config.toml
num_hidden_layers = 11
hidden_size = 576
num_attention_heads = 18
num_key_value_heads = 18
head_dim = 32
intermediate_size = 2304
vocab_size = 19531
hidden_act = "squared_relu"
norm = "layernorm"
norm_place = "pre"
norm_eps = 1e-06
positions = "learned"
qk_norm = false
attn_scale = 0.177
bias = "all"
tie_word_embeddings = true
parallel_block = false
init = "normal"
init_std_qkv = 0.0309
init_std_o = 0.0066
init_std_up = 0.0309
init_std_down = 0.0033
optimizer = "muon"
learning_rate = 0.00272
beta1 = 0.95
weight_decay = 0.21
lr_head = 0.00601
max_grad_norm = 2.0
warmup_steps = 200
schedule = "wsd"
decay_fraction = 0.655
decay_shape = "linear"
final_lr_fraction = 0.0
batch_tokens = 131072
max_seq_len = 512
doc_mask = true
train_tokens = 440600000
max_steps = 3362
dataset = "wikipedia_en"
MLP neurons of a small language model. Each row is named by its layer, matrix (up: input weights; down: output weights) and neuron, and shows model dimensions 192-383. Each number is 128 + 24 x the weight over its row's rms, rounded and kept within 0 to 255. Numbers have three digits each.
A block is one neuron, or neurons of one layer that tend to fire together. After each block is what it responds to, as a language model described it from the Wikipedia text at the highest values.

L4.up633:144097132151108121128102114107111121172109153123124139131080128133139158119120107129116127100148107117138143149123147148114131152140110073144106072122169100140111106136146161080114142112136141131142107127106120169138114156159136173153142095120129142099185130113116137105136133081137130119145095141132143149145111164129143115185140123158164113109132128112132135096124120110088109158142114148142125157105121139139118090114117119147125119088146090134055139113098151116129124110147093154129162138112147140114125131120094091134149073116149104084144096134144111121145149122116123134
L4.down633:135131154115064139144123089140114132120120136134129117139092148109102083127092119140125172134127136108146135115154109184130121151167096160125145172050131116122103124111126133176132088146134168153124165109149123127135090164135118148137113146101134125093114121165115115134129170113146065157155124139095110085120163092133164103122117126128102110099137158123145120094163139154126149131120119150118118112124108177145128131121141123135174114164090138131110108130158129098157096114154104179103088148136112130178096115084109127072138092084153167143169121130126078088104154132159134137
Responds to: Descriptive transitive verbs. Verbs, or their final suffix piece, whose subject is a work, place or thing and which describe what it shows or does, expecting an object, e.g. explores, portrays, commemorates, reflecting; also "to" after dedicated/awarded.

L2.up446:114100112190092120140120163085129115122127155128161114135102108135112114114113125155115133150143137159153137126117118118111150176122157128114156136186156131168172133105118164105108137150140132145094115163117128151128109094143120174151133111091117153159097122104134125117137169113106106166111112136112104125126134098174108152116145128164133113073120123135200132120126101149112124130128157088145131126144124075106117134128150155110074110108166102140090147117144108085105107134138113145107120097062108164095097096136106177122126115165150122130177132132114121101138086101127079130
L2.down446:131116140106121073093150076119125150141092143102105135134083147151135136074102103109118158097092150150100094127136095131171129116142107129148138119133134097117138133149129117149136092142140170129103147100170115123118133170146156154118157140116183117149108094129145117127112122104145108163144145127130152148139105102132156130107127127142104123143102139132118160116171119136129107134150139114128143135168153125119141118120097054142117105116142136119140137091115114148200162137145091135105128116100130094108120102126145125095183142175115127132143087130152124109126137169142081131
L2.up1497:086050176159177124115140122122127131126131141139130138168132157115138106147134151117147154139187129128142097125102115152127156114136192092151105123116125141145145125128161071138189166145142174118170083152133112136144134099148129118142092110118112118102119112110099112125113144145083120121121088142128144138137120125102130087131160090140160161138143163155092127136105103134122190124152111091106092135145096100149116133115104152117151152110118153118060161131107127082122103129159147127127160092107155153092118072093147064146135104068118126139148126117155095132122163130078127124
L2.down1497:112129101095144127109143051150139153172110094088108125125142109133120186139135106124104125140115151122117152134141141124134131148166085101092144096118108134100117132093114067095132109094115165102148119175121090137141136116170096148076110142151162105126143149144127157133107136141132144146121154111153149110084099146083159098146099138145094077142096136123124185051168140161089111160144141159118131136123136159110103082100137086147131132139155071116141109095161165145141099126150106146146139118117129059149129129111112148188115113157159138148113116108070164132127109122092108111
L2.up1836:093116168117147142133106143101132136137129131125127189138129128106124134164099142143137148145172094114112147132168156120114130117137159109111121151144153113142165124108152104120147105127147129126119117136162087139163112141156120159134083144127114118148147126119125131125137131152140129141123127164065134141142105181120131113133147117144147159121157107098164155117113141119137131184153139112129081123160116110153112122115124158069140192112140117094048141125109092126156120106172106158118133163108146140114095104107107132122124095084122097134128106153163149168065154128089147135
L2.down1836:122127114115085121114132105118131120170109083120154071144110108159138132128100103085125172151156163139148144122139135107158115144144096135128137131126145141128128125118085140143121142114127131124124100127080127120145166126165109142129129103126129135084113111157150123100121155160171115163081146108179144058090069101130170134114155091158092126134105138130134166144129145130136103130112147149098129177130106143124119125122103129145168080156126096162140192119195124158126130148146151114121116119137162109138139150127105158088135146105113192121154145118074122133123157120134114136
L2.up1975:085145144118161118151095127140121158144100158120089148132136109139151147142074114125113156115117124101138156100125127079131134148101150123155120104111138094111148136167132084094102127108138142168137129148176099132113139164137129115113128130086167105115183140115132139140135150115152140136094123148135109116138103108117129079133117108159125114146113112159153139109175123189089113147120138119122154154154111127123101128139094149057163143093149093115100152083117144081155101107146128170141125111142125128117084082144116116118124091101122113124131105138133137109079113124082121132
L2.down1975:157118105128110108115143105139141132089139115129128110138190136123141127155158152118136075143085164130136069112127139099129112113178111105115145087146123188147131072089110114162117107141117115148173120124144110159089098140157104107137135099157113133145121097147108122156119145108098130117155116177093111101143148151115102134155150117148109131132126143138078121096114152122149105129144114179095100129138152156113144135101124132173096127154116162147111134210221092142118158147099108111142182140102135086133157140119131142109114153158139164144112184137088118157126114125142157125
Responds to: Transitive verb completion. The final piece of a transitive verb that takes an object, often after "to" or "which", e.g. negoti-ate, elimin-ate, commemor-ates, help, discuss.

L3.up909:116127136130101127089119146090108099124201150145101112142161157125110114145145131176136125138178120114132167132116165145113118135136169089146148160149156147137131076153145114148143120131131118141150126140095121087073115122131165131130155103105161139139172110123131135124148138117094170104094166102137174135118101166088105123156135118096179127113138127135168086156104128119112151166167146116142148109132152172107125127096118104153098153111108175138135124108148143132131146148134137114105140098147112106139145136121122117133114120148139147113098120158096112183130126112124078123
L3.down909:124124130113129111134124141127136117147090090114119161149043104126138121143100116168123118128124127153095126130136140155059110169108092127080104117144085112153082131115150147133090119126127137147103153117169097132140107143166092156135163117118099108137128151111161127102112154109144164121142102108090145139127096111164150172117119096149125124110150138097106142075170103121136115141107109137145118113107181153180100101144125097146139133093161183135139041116130116146118135115105138167118140095087118152145150121086152095112115115119178122154149143093110147098133151148126097178
L3.up1239:132131132188132131114099097126133136131160106132144142149126136134079131155123116126131143155147120163127115127113124124118131168152165077134160149132110141136117124143148114119124151133150160139089144135069104109142123137105128111102117162107121146151127081142134141148125120162155128130167133109123154139082130126136127187134092117159184075149125087109145137108102099166130172098158152118089128163153128172111127124098140124124086143142159101122169129118135106148111218119145101097137127137169116137158108103109145125114101049148165139136149126133154058114144133134131049153
L3.down1239:146083142121125118065139102146150113165097123134135149083144145123113085117122172125115064130128133137124115140146142118098094128109103126135124134110138120130137117113132136133152168153156140158090085117182113169163120137092105140120103144136112161180160152134159181140094118120088149087159104163125096147131128107103134119102125110138108121131105132115135131103115165158142107114136140095166125125129141082160121094117139097142115135109168183160165120110063149167118150122144132140130116136115109110154128097088173098164125107095112109143127136120136119118120196110118111149
L3.up1912:118085123159111142111118095164126155113111074137141117095167097109139175173152124127101152106099156147115114112091126129090142138103110159101120074120112158168138121108165097109122119114121073132138134160094112118126149126113131122093093100135157132133178155099198123101134099085153118133169093118168156117104121108115148132156115144132148118170142162131126155150111131108117091114154156127127128121140158128144149135153139126118149124159147105114162144169095106132130153123153119112147206144152106104146165114073150143116136078114145152131154130092143114157146137128136134131
L3.down1912:147153106082170088134082093149154145134105119114136108151126149114133103132152121124126147175136161094131152123129151124189116146081152094140135140146152123168130110126131122120134119131119143174165096138128111153130141133111120075120165132150101040160110108136117128129114089164139149139145119116097100161118126133110146107135115151154135145130145135136170141155136148116126089145104146097165102124147129120137146122113164101108147137145116173106128115086085130159118111150142200158098118128140086119177113120107155120149135147128145111143142153114138135129078148126158123121
L3.up2021:161154150141122107108110121145113199151149110123129124106124144094117122089095112121145129127113144135123125116158107180120113084143152168113169142125133142117117105110105102052152149056123163134112164121109116133154083167150126130126139109106142089124120130133131154140093092159143130125113128107148091146161132125137120157171133179156124156119102142148143184140113111097150132167149139124099169131169167122127066133171158117151127135164140131100143159127101154090164150114130071132158126114154091113159118090083161126171078128125144122122140149109159130128121142137144129147
L3.down2021:151142083128086118152147101096126109140098160119128139116120127126117123082120118121155122111112095167159113138115141133126105112093136141088126149131143118103139098128119150144141161135112116134108129131116108117133155130137103094095123149156069133125168134145161140109131123129127133074127148133159130155136143165128109160127055153128102161105169104129152174127116141095137093066114136117141122137133140090117135173133145169124093108144136139141108164086156152107116111118128073167102174134138095141122087156115127122124108152128129117128152114164137149111140148127102126122
Responds to: Infobox list-item dashes. Line-initial hyphens starting "Field: value" rows in infobox-style lists, strongest late in biographies (Spouse, Children, Awards), also cast lists and sentence-opening words like After.

L3.up1207:096138164131157146117117148123162158162161120162102125131153139072170117115132153150132131121113141117094140137074124129140137106086161118128141129150144122126152142121171110105127098113151100144116059122116117112113108125124111149140141124159149136136104124179101136123125145116120124132124151131140176161096126115156121120116099126099120092135114099164094133099107107101148146128111137164047108089092129104113134083153120127130123116122139104138126154112128122131168110118122142108169205119096141153123105131179164147083135095143141085106106102147154152096142108145157106163
L3.down1207:152120151133128120145154182163071131148122165084129149136160116168134127151198169121107144149144089095101047138161082096119125149119132117142086124118087125153088145113119151150138154100102154137141111136124153116146099140151175148108156116091103070103125141145180120119118128114131114105126122174129170117123075086094151130127103140123135149068125147125125112160152120129174151147147132111120164149157117136123139152119106090145119143109114145162125123154113133115118129111133099136135091133148106131078157131140139154140126159141163118127124142115152101094127159107125147069
L3.up1274:129142123173144117124091154089113145152155135085114141076144104116132165151127141158122155090177111068121125121092141117149118101144165094108116119115133074122172150114117117158136079127146121145114098137093117106153119133126141161097068147111109150112119112148154154155101133142140122167143153151104151130149074113137138128090145103152132131117132137114125134114121158136120118114119099123120094144154109139144134098127124098133129133134157112144154143128142069104143140122120114117136097143125161130136139089136148095112167110095114135130160139178146097148127127136127066087
L3.down1274:150157113116113186139136093110162115150102107090123125117144097136137144094125143086132096103112134146131140162140132102140112136120066161090117100120152151106124120075135100119114137125124132120108133131152095098123102168163111104134135121156116112118109132174153111153167129145165089112056120108157149115131107109086131141107140184124087141169124097144113130112188143174122135101118164175112146100121116144102099155111110140166145147154114107131150077119194129091086147122141118137117131137133105135122173153069114168139119171183106138121136130114106134126152150120152104142
L3.up1482:098086187145171097142115095168126125165111090073106116080139116125132148097143110149131158106130119157133119118114128117113120120124132077122149118160123149123159157136078129113167138164149118149138140146104162135118130097133133070137083126134134154122134106090167154121136132129146106139101136117105156110140096136125127116125148122149179090128161105146155135114142152129102125134152126104131158136104077141104082107146111168110060169093110117139128175109125136101143115133107143175112162133098136123141131163132140122158087091098153084129119128099144170161120067177095137145
L3.down1482:130155150122124129121142107080131154104089132126164103138096145143160163120100109135116136109104127139147144143109129140150145132144135157123127108093123122100150124100103138149101116132149119153139096125155133178163113130089113083143123096142144104100146151135109118159099128120142190122146131135130145093075120129120153142100119126129118130121141134115148151106117156151135109137142192168091110190118107140145147123129088132202145108139158132088104160146146124138160097158151133109145135196127175148117127120074153106113108171140139153147190143131106127091132153178164122120
L3.up2060:113130156141129166108114140115130125141129177164117178101081122108135141181121159127096158131148108142115131127151132119116114121170111092078099130169150105130120150147137113122136109145137112150124139146161107151151136133136147135081082149142132126139163113142129162152148133117145139143118133130102081121128078137134162098155110125171154132110115107144163148116134121122131104160155109113141105135127105131124165134147129144115131205099153070096080116120103127110147104098152131172093091160116115153119101089136114105128166073123140112157126107137161142154095135139105142112
L3.down2060:125095082114085145116119099117126113167122108089122099115103119119160102123091141141127157118135172147142173090122118136165146161140120123140118134110101153153142150151090110146137135110137138144151127127121138162145139150125103135083111107113145117098136124156133101129135138142148102125093134130127097111141098127121136134115118078130086129109143130107096136108128135120139151134136139167077131148183140165089121096139085136142135074165154138100178129137179144143109103138101132137149139149083122074127123130096127148073113165105121160147128132115064109113160151122157108140
Responds to: Verb forms awaiting objects. Final token of a verb, mostly -ing gerunds and participles, coming after "to", "for", "of" or a comma and before its object, as in "preventing", "leaving", "killing".

L4.up921:146127137156138133154153189067119091096137144144116148120161113124107102098148081116148161124166138142117117154146148122125097139178140109139110118154148113092158106121107115105104109157150178124124119164108100146068131173128173117135092127146113103108115128159126134152123125131147101132130150119168115122136101118150131129166128136118093142129097159125123143129131146159155154150106161151147132132131155143122128108107137166138177097106140125132120116116137113117153120148122126143190125112137133151157110141127147127122189134110128153141135094125127110120142104125136135141
L4.down921:163120115118146123128113132084149170121127139119150126160154146155134110128103154145129124146156111112073103164163093145139115130168102145104143122126128134163171132165120158093116138148170136085094121143132130128135116100140116169124111123127119161166117151114110130159120118077125148138126127112120112084122167178152099117137145150119112116082116133133160124113151143116128100130157153146158129124112175103123109116121103117122109102127143134119118117111117143146124145121092101106117103169099089134144140082096108153157133121095108148129137148060158103121105118078186149122
Responds to: Infobox labels, complement-taking words. Starts of dash-bulleted infobox field labels (- Principal, NRHP reference, 3D model, Municipality), plus prose words expecting a complement: accused of, right of, ways to.

L3.up240:132158143149119124179163105128159132144135157150160133132125148103144108110159080108156095143120119146122141150121134127095149105142149112129126102142111101093133127132122107097102115117092107139074118105134137115182141152124136117133102135106144097128102087099130099126124144163137161185116068126118123086110127138121086118129123140132151188142075105091191161127126099147103137113115156159102116077111122074096124138148134139160115170094102099090150068151130126110126085147138160137142159187097124140145114150124125169108154104136187184138128113132129097166086142072138170113
L3.down240:130114112145138179151138104172116160128117130122151113113114128103099134112112130126092131065154126069120129134217105109125083107168164138150151105147107127086150165135162104127097122143153144133101140135146120124105116126130150152108138121127125180170155161143128108129149131109145081107132154147115132134110132114103090135133137118100133068167146091146118152156110129156119110112134123113131148141152120134108084108116097177125106134153136160148135113134190136134121160123163099155137144137099095165158136120140133170104115135131129148101125143137143125109113136107146102126
L3.up509:192123135118113110164089166161083096128153149151135122104094140122097138118090137146165137125096115113134096156122124130124152126119135139104144097138125121117100153123149102121130124082136077153115142171175152127173131128137157119117140188079138147128099136104185108084141117157111147144115104142109074116160149125137175122127112133103153123128151144152153138175134105184127135120155134142108140120120143094094104151128107158173137157125121124121137126148144125169164103069116117101132172125156146135140090174184135151099124115116156119092113133137114153098127102127126084087
L3.down509:146147158134111145151085129118214168160144109151173111107099121097096101106131156121152142153158101164058135118092100147150121093120099102158105155162175124122140115164168124104123123125120100127127108152132140181148099140124115174096180166126092165104133133144149138097145134148151085144130110116099142098127120136112155107164134088134099120158173127153132081135135121111134163136123106178115106111121124120150128136140087086155134143103134136130128127131141086116113114163111100084134155148172129127175154124053124121094114127128088086147140154098096114122164109139168139162
L3.up1367:158111148160116119070109118084129095177129150159097148150125169135079123133156096136174145157120105147104159105105162140101100136101138106085147166119108182156118136109183114154139148134131111123064116126085146108122137134187129130128124156122090091189150153144136144115126115138132171135127125167095145158096104149135106129131104130115122134160151120138134117136115137133139153138124134152123171170133108142114133122169102077164133127131110140124147101152145180094086167145116109132110109105162101140147109165110150116128114113124132149115134108109133123120132097134136098134
L3.down1367:131133110159105177110117102099122159159139134152176156156149099136120086154148143107103161186153135132100097129148120114152119143156191086128119174156162142099147147137126162112132110150122125159111133126122094137158127104155128128128112119101092108149098130116130154103119158106132116116119119120125092152116175106127089122122118138117134136135131117144090123130126124134128128080116148144076166137169178090076127122128122153187122159150126158104126163114157153117122121150169067131157149172127105112126083126118157156107077160150058134140167144159131099099135122148172104165
L3.up1403:154126099088084130133145134131148117136117130142126127117077143116187122128093116119117128142086118143097135143145118117109116098107111104122101168179143145129131119155136116122105089124117152089106098152137154147134090107144110118089107156121157119120108120112146125125135101148132129123145103142150105137089090147145097082131135153155107109158118134110137143144164155104156150151136138179159122100125134108117136147173091106144117131133168152154131125117157090119155175077130126133122124110092154158162124156106143152111141149148085115108132147109139113106089114151119098142
L3.down1403:152159140129149124111122112162175133122091118124139132147124113145124125118145145113095128071123162178126123142129139113097070165116121107176150092189129118151110157131144129147087127130143102114110119108103146153095143130134127160139118101121155154163101128172094108127141170117122138151188118138129153106081139152153154150149126103106109133111097110124073125118102144141096122132139124136134142145098120124128116119129138128112140117096117108162140117146198114169139119133095150142084150161180124115143143112117088153115127105128144124176126132160131143136094138132132135135
Responds to: State and military institutions. Nouns for state power, mostly after "the" or "a", such as military, army, court, government, police, United States, U.S.; weaker on stray "U" word-starts.

L2.up512:157114144162157150129137130137113158116136104114139170085107183127090079136089120119133117155156147079128162118127148129099146101140136134130073122096098139144130119132131136139132093092083120119100096159079156121109091148158133144108095113118143116106122113124116121162151140134128142153107131137149138110157122151170134157100092085084113119100073139092139123122126131132134086146133103146080122139165138141147101113131155122111117115149116164115115110114166178118160180121159112149127119159135117096110107162123130103116127122184129158143156070174113112115132118156115130117
L2.down512:151129126155098128118091131107100069116097138110149091119133111132123113074149131138111119148123090117138122093110124131158171114143177106146152151155095149153111151103111152115146128146119125148136144110116104124103110117181137107180150127121157152151106099122086119151135120122119131133122109126101115105122115119125128105102131132111118101160130081158117114135120132133137103136103121158169119110146099170119125163112132120116146111164141165060119125152145113092145137158103129154126129169131124124101141111098089153100159126135153098082133145114106141123146101164130074112
L2.up993:174151157156116134103133111117122149155125122102142071073124108130137154112139123132124160125115114136108108094139157140132087126128174112111140112147147151134155133115180148154152109144133121145129098136115137151160150130100132101120106122152064123172126097125076142152137177106115119143099124090139143106170097164148125129144115119120148133130141112111141124149122101131102129138109149124100116140141127124129119096116134170155159136115137149148129092110113099115116121136065134118124137156174118101132135144099075147121158105077142183119157067145120108154128139096120136114
L2.down993:159121096200155119126130115113126163124121136123133086105136140157092033152155115163140161151111132114112126101132139135134153120121087137134143087137092120131122149161147092096109095097151136095100127145135095116106133119203148117130121116085167095143100107098117112132159118104163123171129154148073085167109133147133135078145120105128139126109097130169121136117117133140122156121107127118125132099127137097112097126156144218173132153148115103136091141160085091147142103127131119088125133105140132116141090134121132153135100140152136109122116130097143183147094091102102132110
L2.up1946:155191125174143149097125120097109108139142126117128172112109154094152119162130135140174103156108108138125180107096113132164110139112129153139126143132143150098094129141127093115099088125162139158129148121135137127131101115162139120094131145185136152121120115130103137118111130155136133090124130093104155153141100122143140102114143127156145151133119114124137131134139115116110161151139137095131100084106122131125116144121131072144133132121134097095118135128129125120118154140137150112144152096120116162103125123124118176125162083085139173130125067120083105137120179106115120073
L2.down1946:128124121168104121110122132177121131117113108161158100170113123155149117144122166113171163136127140154144135108101124130177130179165091135126113132110107097180108128118089134107103121148123140128154146122130085127146137162202119163099122096112163129115145119124138156136117143117105154108154116114125105162111142120141114132140126125115146137128096117111116100120159130143153109130110120154125127142155124119107108132164150145087114180112075126086146090150156130148121129149098102095149158097129107128142112112149167140111168116149123137137122144138118144152143135069078139125
L2.up1953:118093094122118109157088136137126142113129127113129070107151150118104151118125131136121129136131119136136128151124161088111130119115152124094112101133121137116095101140135107111136116191132112127157086111119101122189111184121155158129136134140177153104102097114172175147105095133147131144066152142141200114134151126123098136108167127103110102116082148155149123142140153150132128134143114126124136132151156118109140111120120141078148158105144156152131115125135118142101157144054139120154137175141100073159095173155112108134124111085089127095174120141138144152091122065161155122
L2.down1953:147088129163166099109149123106122140110139187158125135137078152110101124132108150129124147096135136103118173136124130130144153129149120133168145128125142111094147102121100123154150128095077124127130101132155130125150173134121092153114109137099168126150113112074179121114129122129163112121134102145170153108126117136123127131114155136122149151086090131130172151117110159078152142130119157090081137146114142154109121204152113186149133179132141125153063164135165125128147112145114137117099133162122126150083101154108106150105121095086152184167173086103130149122130101121082165169
Responds to: Power, war and state words. Nouns and adjectives for rulers, wars and states, often capitalized after "the" and starting a name, such as Soviet (Union), King (Edward), Sino-Japanese War, rebel army.